config.toml
norm_place = "pre"
rope_fraction = 1.0
parallel_block = false
learning_rate = 0.0118
train_tokens = 1290000000
MLP neurons of a small language model. Each row is named by its layer, matrix (gate and up: input weights; down: output weights) and neuron, and shows model dimensions 288-479. Each number is 128 + 24 x the weight over its row's rms, rounded and kept within 0 to 255. Numbers have three digits each. A neuron's up and down rows have the sign that makes its largest values positive.
After each neuron's rows, "fires on" lists the tokens most often at its 100 highest values on Wikipedia text that the model never trained on.

L7.gate871:117142118121139116153123149130146094089078099173134109144151093175078179154147153097092149175136140140167163131138063121148114126170117143128146153084108113147125130161150119116115134138098121147130128136143133116147107108090101154103106163122086137144118159137101112127109127108133105120120172072127101103109112116195140150114121152101161143132160102107135153100121119121133138082123148123120157133071096092083122145148160114134145138112120114141109130147120076106140075106142158154077142140132189103119094141126140127122104132095097129128124109133135163164149104185111104145
L7.up871:127132139119112141093136141079126082142111147185126084121176181216092154171190125131075172181123107150167139131128136119118139117173126108138137090130143105152137095162099169145103137143115170098139157149127161112110113104105139118120180158132105120128116146128148104127128135117115119138146100095171114109102135145112110145147107086160142149119129162134098127073118115104141131088100125134172154089123131069098118141141114133083106162102124143096121130147151135139147113114121116138137137182107115130102134144156136113132155123105119099118109136114124129102126123138103125139
L7.down871:152119121099109139089130182114131129068116098122119088130124127154148168145146127136117122137106140125141169148126134141109130088126137138101116140073106088141156101123129120162109153137140124098132200122138087122150091151108117173140151097115120130148123175131109119104106166114149117164094105077196120147114124097139110165105104125171197139123183115163055148136145110152188138130125143124134147102110142112163130091151142108105101133132141117114104149091117105119134131103151140138082106156140117113089136110138147164123157128106113176115108122167128105122160146149113125111
fires on: " |", " |  |", " | Notes |", "-", "(s) |", " ("

L2.gate790:169143135125105159165154134129126151157126141125130124148094105094124144114062130134139135152131106110109123139145129158151150131125129148094138125143152127148093126106121111107115134107138147093136152135079117106148141108146133136105165138083175147151108133156145134146160154100124113156129103152093131075126118138121093119119132126119167121099166122062145124113121126172152149173120159159135146096125142088163089137123133135098122142124137165144124112182133134152137128135094136125138111149168116125118122103168104103139114111139136132140099160141167119105155101109129161169
L2.up790:102112132124141086149108111107127133166123132137149153088137142104154150117099116115130118162054147126115144152142161153137123113170112126081131103109104130117139085100134136132095132119106169137148100113104097113154091121136106167105130079104117128131119150167088104124130121147124106123113164134112152161124098142166166154110143142133122118111139091132182163157119135145140133117144155129163118140096123120137122149090122113147145139113088133094106092117135134164168165142133123129162128128157118130111112114141162102128131135124119151075100134106130162128162131129153127143
L2.down790:147117136144143118088155141126144208134124135115144124104148126105113136142137139069121162104098129143165157131134127155135122154119134154106131161092101164121156105081151149145158159128138143170138088114176114170141136152129098134100128115155131119118121119127167138108137101107122153138123165136102164167124120147118168162120135122142107116150105144096125157167163144088164142128110144096161077130137130127112143157103119114179144136128113129097182120127123146115164163148110112129169117117152114099117152129143115101112159120096171121086119102124168152164159160139114175179
fires on: "\n\n", "\n", "| "

L2.gate1215:140110139112135136116121163154102117094101134121196123087141124193138143110142119130132112126126132145113117126152105162119142077124142118143155125170157099144081124127113120138128122112142134147096110153101102164103119138110194153112114124117144103133125137143176091164131144141149127163119121149147119102122134152150087107098152131140142152150115134169114100131088152122145135124141122144127132059125134097131165096162088121171146141147134165160096134181165123106107128140132116123121152105114136173133135143092108090116153131133114117151106121124115131090179135115117114116
L2.up1215:134115142107135143118134152157111113091119151120191126079147140179141144127140117133141102128118136138129114135137099165107151092126140113148156132161163093142074120125124126148122124116130159148107120169099102160103109154109186160105114145121158103131116145133178079157123143140136125150117111149148129109115144149157085106085147120149141159156126135174110106128083139123155132123158128144128125066133127102124151100168085115173158138148127169161101143174173124120095129150123114135117146107126159175129128137096114102105142128126120132150114127119120134094189129104129125111
L2.down1215:142121154113117108114108142147099187100095123122163103110113143137140139123116113145154105122145138127111139120135126148125165044145121120138134117179139124132095094126098159115118131129136138132101149152102111191122132111105173157117098127102156107157144132146171112143119136162131138150147104141143126131116134138170070106118155145134126153149091144224130145138104168107101129121137134138138128104109126099132161133147094113150167146142146179171098135189168112099095137141093132127085182109108120156115127160105151095089135154144083128155126112103085133117190115127140138120
fires on: "\n", "ency"

L2.gate1272:119145103103105097131126093128164141159179133139124085105077157136175092121133099139172105127151180131113132132112128145087156075120148126108103146107121079131073136113112144092157111111143101134101117151139126134101098150136143140138102068143123113092120146128102168099131140132108173130124126107134102112126146136136146096161087129099133127100084108098129100081142166120124146118121132109156114166113132125166124118081138129141125126132129144152117112069142108157148111153131132113138113110145164130139114102129141087133119128159140129110121153142110130196127125151146113139
L2.up1272:105168116114118112133117110124171132139147120127135111114093143138166098108139092137165120139144177135107147125098137148102156103112149138094099126113120108129081157122115143084147115132139120145121100146133141138123106146127119143141102081154138097079130155145111132093141138133116166118108148130119102100144146123115135097145084109135148143101088120091116122088156172137105123136103139115136122164122142125168119128086101126131138109142133159139108115088157101147143085150103146105130134144142164121128097091128134107143082147132115142105128129126106147169127127142150101125
L2.down1272:170122085130132155088121135137144129139131118103118125113178102086107137087147097132134131134134094151133118136106125115100148156079148119141159138170173143121135098160135146109150132141131123124145088119144138144151103077137151114108140140142146143117147130091143130172103114105125149096132165128139084104094132124137125124083105099143124182154120165055096136130157122130126117133129128141139136156165142141104104085059151151143124170106150137095117133152098147114120123119121105150144180139142137127152172151090130149123100108126121140141146073162139114097122150121154145117
fires on: "\n", "| ", "pro", " | ", "HA"

L2.gate769:161118189111127135135173137123110131136098129115132152107109144124126137148109146135157096133148137120140138082126130081107108134135150144121086090157121136118109167177138118126154139123153137106119131169107129132129110129163095160111124155119127135119115174145122137116132126166073094089108120107111146119070099136139127107132118133111152103123150123099107130112123169136111154149118145139109111142102098108125139124119136163130151147147115126135111096154104132116124100101148097149148114100133085116109154094150147142171122172105149142081128163142085149126117168130152126128
L2.up769:132131152118112106149135122115093188057100109156095130106126129122116160146084133111101127107101095071126097097150125096102085142118130119172105109091077116166111118182116171186154117129114116146161130159133102102115151153123141143108106139085138106135118134157115167118137134094082143154115116095121175117111118131145107111099091138117132103103182104090155117074125165129138128108119122133168116156131093128113133154134154172120159156135148106090128127146132116159149112110140106151115146087123091105118155132164144123174165152111123119152133161177113148135117102111158112136
L2.down769:154079105137142162082146123095054151139137134135134146141137145094128087136122095117141130138152152096152087080128151114165126125110127141170169127120139161126140088152133169135099166119099113098152133118148156097113075144136122067166127122133102137127123144123116127145109124122133165137119110121106177164140134100097112137159077131144153097159134151205099157132113140124097099105118111140137119110138128131092137157117142090118102097150109085101164163122165137159142153114124104109154097132130103108059146129143108111110169115130117142153119076182128080178108128135135100137
fires on: "\"", "\".", ".", "000", "'", "”"

L7.gate868:098147165142132132126123157199136182142078121126144152136106125139130125151170118091117143090135114132127072110154149122117127141110149131120125146092099145130137145138139111110134158126077105117100168107150122090091122144128124111180092136086139112144105093135145119143141092122113162073134153111113137095114135159124129170141062124134073131144107124155116119159099117159129140111119148155119151155105120086062123099163106117121162140145133118118173133182118146161113146144149115114126121122133146137092136169135117094114154148102132120096127126160097130124137157157131125116
L7.up868:101149114132108169145163113196140154132101124155108161133102144133158117114125145111109156111121138135134113096128107159075114149123131111135113091116082125129159112134141149136100135143105069108120142112167106072122117122133131095162132149140151156145105101126126160153140094138106109120117129105137120122101100154107125165120081137148129167130131085150104092145131127142152144159132142141118104085118128077111119097148093132136101130124143127137154133171136120191113140150126091112096133155118134144062110150124120161123158143110090126141164122158078147129123157114136118153
L7.down868:101141112144109143107186138186129199127058154107119158089098150091138119135142109089145160090154149122131088112141159118076129125122108115095138137107129136139140121128138123160150121146133082098107148137138116100148102133113113080182141159122123151134136115128135137122147105122101086115146107113080095132133117150092134145119076136146104121120120077172126097127126127162133123101163158136074104147138106162097144118121111127104141126163111117088088122143155148173124151143165112135129114179141156146102181104145178119108142106121111152160102105113105109145135128113151123129
fires on: "\n", "-", "\".", ".", "\""

L2.gate1277:098140127114094119130131097139152146112128138163129129121110084103111138163140121134135166136150096066163120127107138151170130118123161109110147135118099135133157155142121101121069107124137110104113100137119156135163137111158103124158133082148155115134121168118110136120143118119132131116118108104119146122091122112149138112121090106118129130132083095130132139082157149132085125093091125124154139098128097149125085124117153117174085152127101140152133152148112141137112119160164119138195074108124112128120137135141158111141173143139159140148134114126159151141099076088150106155
L2.up1277:126103131130143139139090114132120166128180163134101110124185103096126132138164147160144123094142088104138105117128157146175158136140130122133128139151105114132131187125086138139099128104128149129127121151134137121153147147165107143124153139133130116151114148173109105069153103133135114146130136105107135131107136096142146088088085116133133141141131089122113122094152111106152146132097157098110130136148073108127095120144150107194091161115142150168127123125136149152066147143131115187146132132141119118111131156140116091131173115140147161131103121112178170115134123111140129151
L2.down1277:124131115138126144135174119157108109128160166162119140138123121122154092137120123113198169127116126072122150141094126148125092151134142107146140140114158099166101148133165161119144134158147138142132115143149130134133142119075137128116066133128120129168115095105123139126137078124167089113143137136142136149143120125113079156155174146114124114131116101190179144108113136134131127135159098133128133072164139122150098092129102094129111115130121115112107143157114106143127144102122120120120153141158121146142111147126115094128185138109144080108141106147125146127113104102136099092
fires on: "ing", "ate", "s", "100", "es", "500"

L2.gate890:134119114147132154092138097080139184096126116110104067092084138147168160139103150146102103109132117107130135097145138109120111164158112123115110179163146119132066119135151124138110166147110086162137167115152142125136126140179176146159133139120131090115130142110112156133105092132122107133088095119130120159129159122160105133132117158122128117078127130129098131130118105170134148147162147150133094122128150141097119076156121108144128074143121127132170138130131151138124165084111103132129140100130092154115141148160126124145158177039100095153150135062146139135126113093160126139
L2.up890:175092129174149142099107128103135164065110133117113093129122132168164161126071148139087142084135129135123138100132159134149128141143099114126095175155174141144123107100127123138098123123139076159121120126152118119128092114151155144140150147145167094132110126106145163128112096115104126144125093115094120144123135142146130153141149133133114155073127135124138148110095129156140158154152172139148095144104134145117102133144119093115139110140107120113170120112126164102116182103116116130104107081125094165107158154148148144141167179092088116181163123074129132121150086119137112148
L2.down890:094115124142127161091163119109150171138126097082142092126092140122154164137084150134076111106112103144101129132099170109111134181141112123088137158146106110099100126140128104129096169135126142151138153127163122129163085135184110134130120121153186060120104113147122103091127098102133109129118107112137136156113132131154093138124102122150134113094110103143095124124103111159115136133142133150144131112136145111118115102143144114136137094151127133173147126111154151119126142114085115126118135116118124152105160122101105140124182208029122096132136112080150157101092154113165131166
fires on: "| ", "1", " South Kore", "2"

L2.gate474:138112121110109109142130186140130113135150064137079188100093130061120142135100178133125133124085118091113115129149159113123113146130073127146130127140113136179085128124105155147120109114120125121130121177114155105138138091138119131139129124150134101113146179108148120149144061087154161101123115133107085113092138109153111109076110144107132135150109148118177119093117165157130162081101119157114137131161131160146160135141149090161093129155113141168116106145161131153090105146135169114129110114117104104114103131108117116148118158113135174179122173117138162129145097084121154155
L2.up474:099167136124158091124134115105152133159093144122097144154126102082134105131181130096154146170159122119122130148145124110096165094126108152136125127125084122145140120136130089138164121142150138129135098165123110136153170156085131118147094112088128088087141115161100138132146132128152152162141140090109141130120127147097125130146096121140136099101116109151118158092160122137112147154143132129130186145120128146149149127117126105141130118086158135152136134092112144104141104123137110146149123135072132103153125135166108102140104099150131113106081102118085091156111072129123139151
L2.down474:081116129140138122105127098103129152135070161132141086136154145179142137146150085151140117149141136186138101119153105122124144158084119147151162116132115060115114134109142099099112126150096124139123130093138115109140114144083112140135126129111159121146116079095114113123078160129134102130116162136137127139137153127120137122173077115167127140143172150155079160115131137114122126157152123085149104132125139110129126164104105108082122124074122122096127088099093136110153149148096113133114162161151132179111107086127130097112162155121128135111142102119166123155144135149155118089
fires on: "s", "ing", "ed", "y", "itions", "ings"

L5.gate823:118101117106133097163102120127158094109141124131178125117115154115140112125106128160107148126140127071122137133107157120118184152164111175125102133116156126112095067163158144068173149136137147094084162111100133124112133128176148154145115131170107136154137137087129106134143122150112164125113082078137120128130120128160135101100105149109118128147130145186130143128123165131119148146133150092136138143078113066148125110143115131108126145138094149171118107145125158147139121138121110140104097144097149148057098124113132124142117105153129140132140113154117189110065107134153115101
L5.up823:151107112128166138140162146164113162119105109130109166075126108118139101136112105146126117140126154115135128089122090108116126105154141147106101126086140150102107104172116126090137131145126110093110112112129135166151096128154107124174148142160088117152118146096126091118124137129148127126103142113128119103110111127136126135110087115134111109148163113230092139152146184151114172132117129094120141121146119112124135099118108122111118156114105082130105147154108135138148136110142104159149083155101136131124159125085087149140148120127109132131136153168076162134101132127143175115
L5.down823:130097130160150158134157167174124192137095123133153141091111124122110096139112090147122136156094140133122129118156122106099115132118126141105095130069108126075119146145125116102129105151150138083112148103124118164156098128142103123156156165157071119143111162112145101138134135102150109133122136115151112110101129153111147107138107096190105165130149105207073110139153153144142181155123178122128129153144116114133135164128093134112122146125117096126098128157131103160122129115110113113154122178113077124119134144127066122144150145113103114136144147168069119158097077152156145125
fires on: "\n\n", "\n"

L2.gate1134:124130148120104123136193159145120161146103137162108146086104160113151117135144125148135174130169128128152162142131156114127137121161128133117111133094119152089090104155128164116121134114136120103163153146126136085141160135144114122113177122072191120106114111137134165147149111111088106138121136132142137106153167135128138166101172127087095141097110102086129083133169113110130155117089134149170139139114129103126107119082135131144116080090166145139158139115121094128118151125074074135140132114153158143161069121142148121123100117103188074130138124099121099142139082152122120168
L2.up1134:102125118166130090155171134125154100155143141132161145145113119130103115103138102132130072113106073146105115138158129137118120130113122140089126136132104133157107119150107118104154113127139141130144076109138114149110137140145083170102154105128125127134114149122172074129173145124163119129131143112114137148167117100099108157134143107103168144097100106112123141149146056137109103118136156146109111202105126142151141116091107118143114169142134138092146104146159128084155117109075143142145139113124110164091130111137119135140086144147094152137123148137148152117170103154128162112
L2.down1134:139116031155141104114122107101153182113157106106087103155154146112135113127102097096085105105092123115113080157173130149132120135123121122131163127142112141159116155106143124154131084129115130149133135123142142136119148107118126130162082158146101172139094080121156125117140178114145133140123133149133123134162099131088140122142112095137120142131125130197143168135102128140145162130089183120127114168099101149133086143112128082114095140147143107113098113173135162138109121136090104138174128137127076150074164133135137146131124154154105139094143107144083166118121145108129127154
fires on: "\n\n"

L4.gate1106:114171150138156115095087135143124130146144126100116094130136157133072114159204153122108123133159130110158035126155139159117137145109117129105129103137105165123138138113115121092128133103182098114112140146154137145144150137115137132137113084151129105122134171095120116125126134167163148146135132131121126128133175104152102122121119125113139163072130150154130078102125124110115095137163130125110125096138152130075125162122144116156115105120118160148106103139138139131099122080140121113176133127145126130194095103112117126151149101126159164139161161130121082137175132107146138120
L4.up1106:145097132104152141112132151128131118125113113127113159146150118133121119115075182102142122138078099158126121211115159121119099149103104165161126130140100139083155097097118136131100135104136141179144097137145116149103074137108151109138111111167126106147155108138112117112106146062113115138121135165086142125144164097126141120178112088153083107060162136124121104130158125135118121108145133148139116094136162126049129110093158099057155108113129085104116072133122091083141126158158125176143105158160095158078167118113095168137131151134143133133112121125153125117123127152160120132
L4.down1106:126141123148101147171108120184159131118147129138114152079106111070111129116153120098116085100100139089150138135110124099088115131125158097112111137112154131067125147075122124122109111136130124130124155100130150130120144168112118156173096146152106179087144117131150107099120192131122110088138111167140137089144079142119123130060149176156117143149140156152138210139116144129164107090132134161111107098123135140138092142127120109136112129083130148155142072138088156130152143121102106109142159104086146115119163138106132133154161151111165152144139126066127164118138113150128102112
fires on: "id", "s", "end", "i", "ir"

L9.gate85:133102128106103131156124149134132135116145129109135082143146066139120109101136130164139099164125098148107114180161094137109123100153135134108141148167114126148130110097113143138140135084152131166151139115094100130128130135175118129097152112087138152118103146149125117111176145108083124124077150176136116118139124052169131118088116161126137123152112149121121158146109168069103111115115109125172110140141126141126127084145179131134152109137135153103141137116141135182102101125106096131113062136115094113109107121065128143090126128120119152107167140109092136134177148135161110096
L9.up85:100140132161160180119103158113121120139125155089120144128116111143114129144109143157133096112144139073136192102087092118110173115105139117178147135123129121177145136157109097140097123109117113160130107168114092144107135163121110121118152141117128150074123142149111116135165116145135149168086094142125122156116155083140149139145137102063107122129130115122095113154095150152173133167118113083153078106129141151164107157084116154140165138178124118148151124138128152134081104148138161094151134085123111113153123094152126124150181134142141104150149141135145142176152113164162148141
L9.down85:164117137138149126168142144118147122114145124127127135087115102110090119138174103119118127116133099119136123084148133093116141140102153145145140102109091121129135110155131082152127099110089108095130137103110099125124139141162160084121130117059152156143134168107104115114112126130149115151100121125123119191112164125141167174161139136142098123104091109085116136119116133138165032124126117144137124094135172105083123117102117112138159113084152097148165154138119133119144128106113118109137141142147103130124127117118090124145120133093138162192174094129099141102092119114100116136
fires on: " b", " the b", " a b", ", c", " and c"

L9.gate1144:098117104088113144096126178150140128139146157112109167102162090108127139158133121105114145100076098127135081149115139097098137118109111162091150113158156118130115128131112107138126127091104118129166123126120118146120129140117157105075116089102171163101162134115090143135144113094139133129146139149103134149104145126103132162100121114129166113145121116164154148116108129124146209129103132153137120088097127134108142155105121095145098141096148092172157148158111137127156132124085174102155114109178113162134131113137111098097126123193131162114145148134142100111158101144127130091
L9.up1144:118156127079150132152163142121144150138153146063149166154135104080113112155122131099110096105140138113101166120080149125166124145174132137106111121104096099140110122128127157119169159120154111079096166084081109136122143125140155130118150118126154154112113146143164121125124154141131146160094147155141157120117128088121141150120112126132145152133145159169126137105100144107183139123124125119155143098109151117128141153107103167141107115098099165167129104144114108149163146144143125136118135132143139113111110094144164125131107154139147157118116132164114147127151103133130114113
L9.down1144:100120101123140140118159137107108255096147141110190118111155158118151094162138119142116096169154163140102160130103167100157118152104110109111116215107116129093158117114133153115164167109134135122129150080118163140121108111121152095163121102104128133119074105107153119140117103155150116130141101123143115172130091151123108172156117132144105115150146136142092115145147155147147121113141134071163111216108114110115118152090109107168104107121163129167129110119097128093153164102128138116130141134140099130127120097152106108151118122132121155153123078114087087104146140143129089114
fires on: "\n\n", "\n"

L4.gate1045:131122123143124154133107118146150112118132122096145131109176137159140128105088111138078138082163111116098140134126155102169128128146115141137095114132128140097120108178155128124117161094151162188132104108065126077133149131165149086112154147144159138124149140144111100106118142115145125125190154122156131123135142126131109091105096107142113142120185098153134133110140147126158131167117127127116112169102095151124102094145107137078100137105134103114112186132119206119115111113137123161104137107145178117120135132137100094160157107099130093103098116142131101113096114096133094133
L4.up1045:108122095138114102135135113142140134123088110106150121189143125118121120119140109106140147146085079144182113088144101128165142120155144119135140161122115067154134157148137116114128111088104175151120127176137075174074140081125130100166130092116120119141128187142154134158135149123114094095133145094116129125110143114151114139100122114112138143132132113147151152146142186148122108133132145150133093084129112138137149147105106175160081123085117148146157134108102089124123112108144105174132123151152134121206095115140154081134092156164123118158139131119096103121126128117153114106
L4.down1045:115099124109113080143165111131132188106065117113135135125143125142117147103158134081151124139079101135174134165145094121114140115104111116109158149143084076139129140137120125113174122137104132149126123118162118168094116129090099151136155084141114082121144162119133110129111147129131091114112172091146146127096138096165144155155127142140121113150110170142132153137167153108142113103082125161142128107111148180122155162099145165189087130119144167132157155099112084101117122144163114125176134163136128123194132139163128093127087152123117137161118155137113100121137142157137127082
fires on: "0", " | ", "; ", ".", " contract"

L5.gate139:162144126114148135135108140106141140106124155090149130054118073127103105094130060134116144127115106103143105116131126105090132137115139133183128108165133075135111081142131132082101140171078164145112151166077100114127159104118107114126112112103105145113118125129158143126128136118134113150129120085126126154141159164139111122125155079102116138082103145115111185115163155125096153172075137085157134093161123122133127149138065167148151120170138153139143086135150157149119099169096140133108124127140115136136121127108171099097123170146159105131090133161168138111159124088108144122
L5.up139:172119128163163129134150101102118100112156128143095147166132088114155075118130109128106127131072138114146140108130082130100130162098163152128103152114174151151130112137112107084075115164123121130108118140105120117145119110124117140121164139082140165124141166155175157133138152067113103123129145121142108142163157111108138119135125120112102105111115107143140163136184126162098107111115123124164141113135094116109138155161131085147135153151083090142198123180112103169147135131132131129139108152144159106134160069169121115136130145121103165130125139114152127112181091132130164148
L5.down139:163152124146146141131162139113145197141113152118051085144151127147159081146138119109143092135082136118136159110150133148171145146104140144172130134120111136143133136090138177100102110115120128144117075139108163118101137126151122159113138108103121117079131129156161163108131137135102105101139162183133135159121148075152123170153151168118107087144120108101134123131125109128108158083155111147156167157173138124129102106103150121145147147142100108112161084156139103171142154117124094105153118095130141118130134098153111116123143140097134134146090104149150115135174125145129169147
fires on: "\n\n"

L9.gate1084:138124104148133115113124120135128148095136158131134094135114143137109100160133087180107119127136093130185193111146093140174088136098145132175131121122114106140143144127100147108148138163085193144108089116128068118108161112083129139135137150116118139143113109145136112193121129118098121143112098122135133128138120102196154097138107115134110132105140157118108114105114134136121074143116156137142127116125079136078098130081126156168128127109107105143105157117154135108133100117125122138135114128114136138109093134095164117114195136099117148083097151141077165100129146108107151114
L9.up1084:099115114179075117142166123113175114118114120156112134087117120114114113145158102089091117111124127149162138150184150125167112108148128148159091144109104066143154172136134136112094087146119120107140149124117140116141143149131164130157145133109102114129116155125126121108102161116114130122120088144155119080119096166155135101114142097132131152155128150155148124100103154161093122109115130148129098125114117120139155138152097131120151140081105111121119112105138154126181107100106121140132152150113129139109116132122134169139118133130172170110097145180099120083135140085120117118
L9.down1084:113108091165116157135108131129125154109150129116062118106150138116131151142111106110120134126121126111150140156147148124137090131124125146141134155129083109170159128139112151117128125131067130124081130123096103117129162124140112196096167146137081108145119136141090119113104144131149158152125071136133128104115119144167121136120131111141121156158132184237142101117147181133108111084111127127131136120139108159099137131143087104111121116133143110111107145105127148130156134081103157170117132132131115126098103100093133117112147121117151133127114128188122101154136168142127142135
fires on: " (", " |", "6", "er ("

L9.gate1158:118175127148121122121161157131161108116152158124139116142142134120099167146121138127180091089138131140130153117107167149161148135101120166159119091139089112121078141116163131135132155119088117146142134131103129081117150128174137126133104123104140172127123117121128120136145137097067099100114155140164142150118113133129081130117155101132104124127153094111137156153134154153096135116183101085129119178148150121153140108100126174133145122116137208092131169100150135144138125135112139158121121112114103107086136148103156128138089120148144130104149162147044154082134125145147145148
L9.up1158:154100096135124143102135136137198141119099124135095129123152088085134148125129164172140134153129147124115135087078181119148181129140102099117162145147140112192112114091116117132148143108130124091132132158093115138140169118121114155108113156140125141100088121116127128132130116169147142159110161136166147166167171131112086158142173144063110126128115133116116151156155130140130104108132085094136152113118108081155093123115125131174166096141110147072119113116104133102161095145150166119116087153110108142139146105152118129118162115126135126164153094134070112152104101146115128124
L9.down1158:157161142140141121140154102194112088100167143090118097120126115118126155135148174107114121126108084156122152119096102117153157096158095133142186161167117113173121107138158139137097137119115074108118113124133126128166136137157141140112140136135139114088132151062101151107170177112116132157144115144136131155180133140142103164135148149071154149136126139100116112135150138152146124121130093143171135133103132116104116123136111128155124135103096130099090130120130137119162103155138122144138130155150135132132122114188100139120147125112090124143128126127111111120109179143129115136
fires on: " c", " a c", " and c", " the c", ", c", " and s"

L5.gate257:115095064144124143147154111091124094149140153134137154108134163135135158129086167129110084102117135149135164140142125131138163118150152152089154125112143117128111150133122107136132125132123123155096114125137092089147099156139124094118163092125131159126143089149109104105146147151081123095157140141127091134150104113152137143102094081106142136123120171144170145133131165123121169097148145141116128122119200131133128098104112183112100129085118129160137171147127147128148142107092112167109136156123081152104135139143132158132128134152105138128115155146109143106149111122139150110
L5.up257:123146136084115144136118112169123129088099160128137125111087115138075104159157100113081124133121102153121100106138090125122117112155129115144108126170109105108130148101127171143133117094126133133159070160136115101101105111186046111105118132140135102122150090143171106130117124110124145121107098093122103142117128125124158148117128172131100146164146151110151131168113158151160111151132162141135133131090089064121139157148115133135143139159102132134120129081120164182104119122110121141107124114102117129163140136121096133174149106140130139085097123123116143125107164134196107144
L5.down257:100075113125152141184122136173134171132125157131109130095141130155108147140139126126114179158153153148148156170099138126097108140142149119128114110155122104133133115092153159100136172175140132133128114151131134113116135135145154107132171125078106125149161154121120107113130154132123107133102147108141113112187113125135101089145184108121168141122122151113144093138158163094150127146110176117142140105109118103158135182113136137120130155126141140116120113089089116099121104111131142112094127106115121137140178124166122148153126138097162121149147128100149166132119132171159123057
fires on: "0", "1", "2", ".", "4"

L7.gate536:092105147146138099123122108097104148097089107118155150109124136109155102141134137124154111083130134139149147091083156115121100110150144136120073168136100127139119126098129157091130146143134140174145124109096121128137071112102131158125144151131140089163117136130155149127117112131085106086132142106115131135128126135147130162154125134140078150146139114173145117113146147151157162091120149135173159101141134066160133152153111147107122127121149119158125161175114153130087097106149141117125098141127201172130114161123089113159078100135125133120115132133096142158140143101152110117
L7.up536:103092157099113108145149117107152136103140138090171121080114113167107113170106150143097135149136119128139115157121125119156115161128147133145115121178147136110159103122108119095158103161135159130178133142124153112106094172091153130127120146117096115134096113127122150152107096142150119118118135108093109103133112095079137139098141109139114135116118151212115117122125144133097128133130118090127126129151149107142138162127092128094171080176102147142156134152130155145122133086148137153139094126167116121122120132136145174107107133110150118119124145160092144123105172121115113128
L7.down536:137115146082124099126137127135126132104115110157108124104132114109139146180149101107131099185097153084109144133124142108125122091142165085111098168084109137083153118123109077042141144169148125112148143124114138135112149126129146142167142157153119111114103148133125116139119116131110095129148112121164160133102113139136126146114165086142076116127125118225091140106120154135125148122106129086125172150112172108152058139130127145091088141126138078139159103147115184134109172097111099135120115109090139150122120126174125141116108114106126129115151144119142094184116131157150104139
fires on: "\n\n", "\n", "–"

L2.gate1109:124131169108167111104149142081125123118089132142151141159063122147121089127130121163150135156142139140154130071140136124132129123106111086167146134160141144204099128143103106133166136148110146117118121127113113113143162126105111137104149128091117158115078116127188065132137125113137090173159037111142111161138134132149107157137135129167072190080131111073118109103133118118119180139130159116147134119115089160124139152120123145141137089124185151115121090152150153106096119108113124126146142099132115159113088157131110098139156119148109140130148172117096113073131141164127109131
L2.up1109:162100163114153136145153135086145139154128110137165104162118102148134169100121158151119111132157117178119144118138134168094117139126104055147186114168134152134125140116122121132126105103108100111090148122146120146129159093131143148130101164148156145149142104128130100162123127119166122162102090145137132115161094140187105163154127158169164113080136163115173159151140101113150113149129145116174071136131072162125159128122121118175167113146139168147100118108118119133085113111106121078145158113134074176135098153107143094124115157122113129120106092139134142101123151143115126175
L2.down1109:164122162136167164121187144048122164148137101084151102119107162110138148111121100132172117173095103135129155135135131120074136134112095083109148104137161139141107140106138112130127108142090123126081141156142158139126159111141145129090144137133122137168147110106103095145096080115137106158106115121136190126120107130185118126127123125155142151093117150161135167121136126131104106142152101106179100146138106126100127126087101105160108105164136138174107097124123164130120143141123141094115187147141073159143103160148133145098139149138114156144153143125116087084149154092156124174
fires on: "| ", "\n"

L7.gate526:143117139142107135132091178155104176121108085126151113116174150114155167127115108114146135126078090116146129127124112140139130140109128181132124138139138122185127135116101141147126126096153134138082138168152100128152116090119111138133106140115142143114101134168137146102102124098103146150112115123133155131161152180123132119136136132099079129125124112096156082108141163111128147180123119097142143119139129106164138120119147128087104131126134112121113134143159096123074122100121159161144124130123107102076136123168117093149101122156170141158098086130121144115114086156105125172
L7.up526:152099163132121095142126142139153202154132122132100111103107102127117130101117109130120164147103128119137097122153133162132161104115128192139147150121105118093095154125174113124102104172170125100129145138176136143147138084102116164112167094104120120131162150140124143134161102118118150095125133129129144120154119102112134120144156109120105137129133099105131118117146108117127116168141111168111100150138132102124142120129158186115117132129144065149129130146139147140097117102145076139166110183152080130133131145083124143109128135103166125130062072118119142118167108091192120160
L7.down526:146119159117096123155139149149089255138133103138145106143091138141145117102080120142135143125151151130094140113168088137149146134117150158086138124111134149132132121105145139132113098162138134119108102123150147083121168116120128134090118117119124091100134108152157156122157114093098129105125139126115118148148147145120135133121141093159124117132127126122163138141116136119104141121135152111126114119138162082196112130158122160127155142100105097143117158137062126115136090127161157141146136145150158095156147144145138137117157126107184160141132110099126158136171087083154127158
fires on: "\n\n"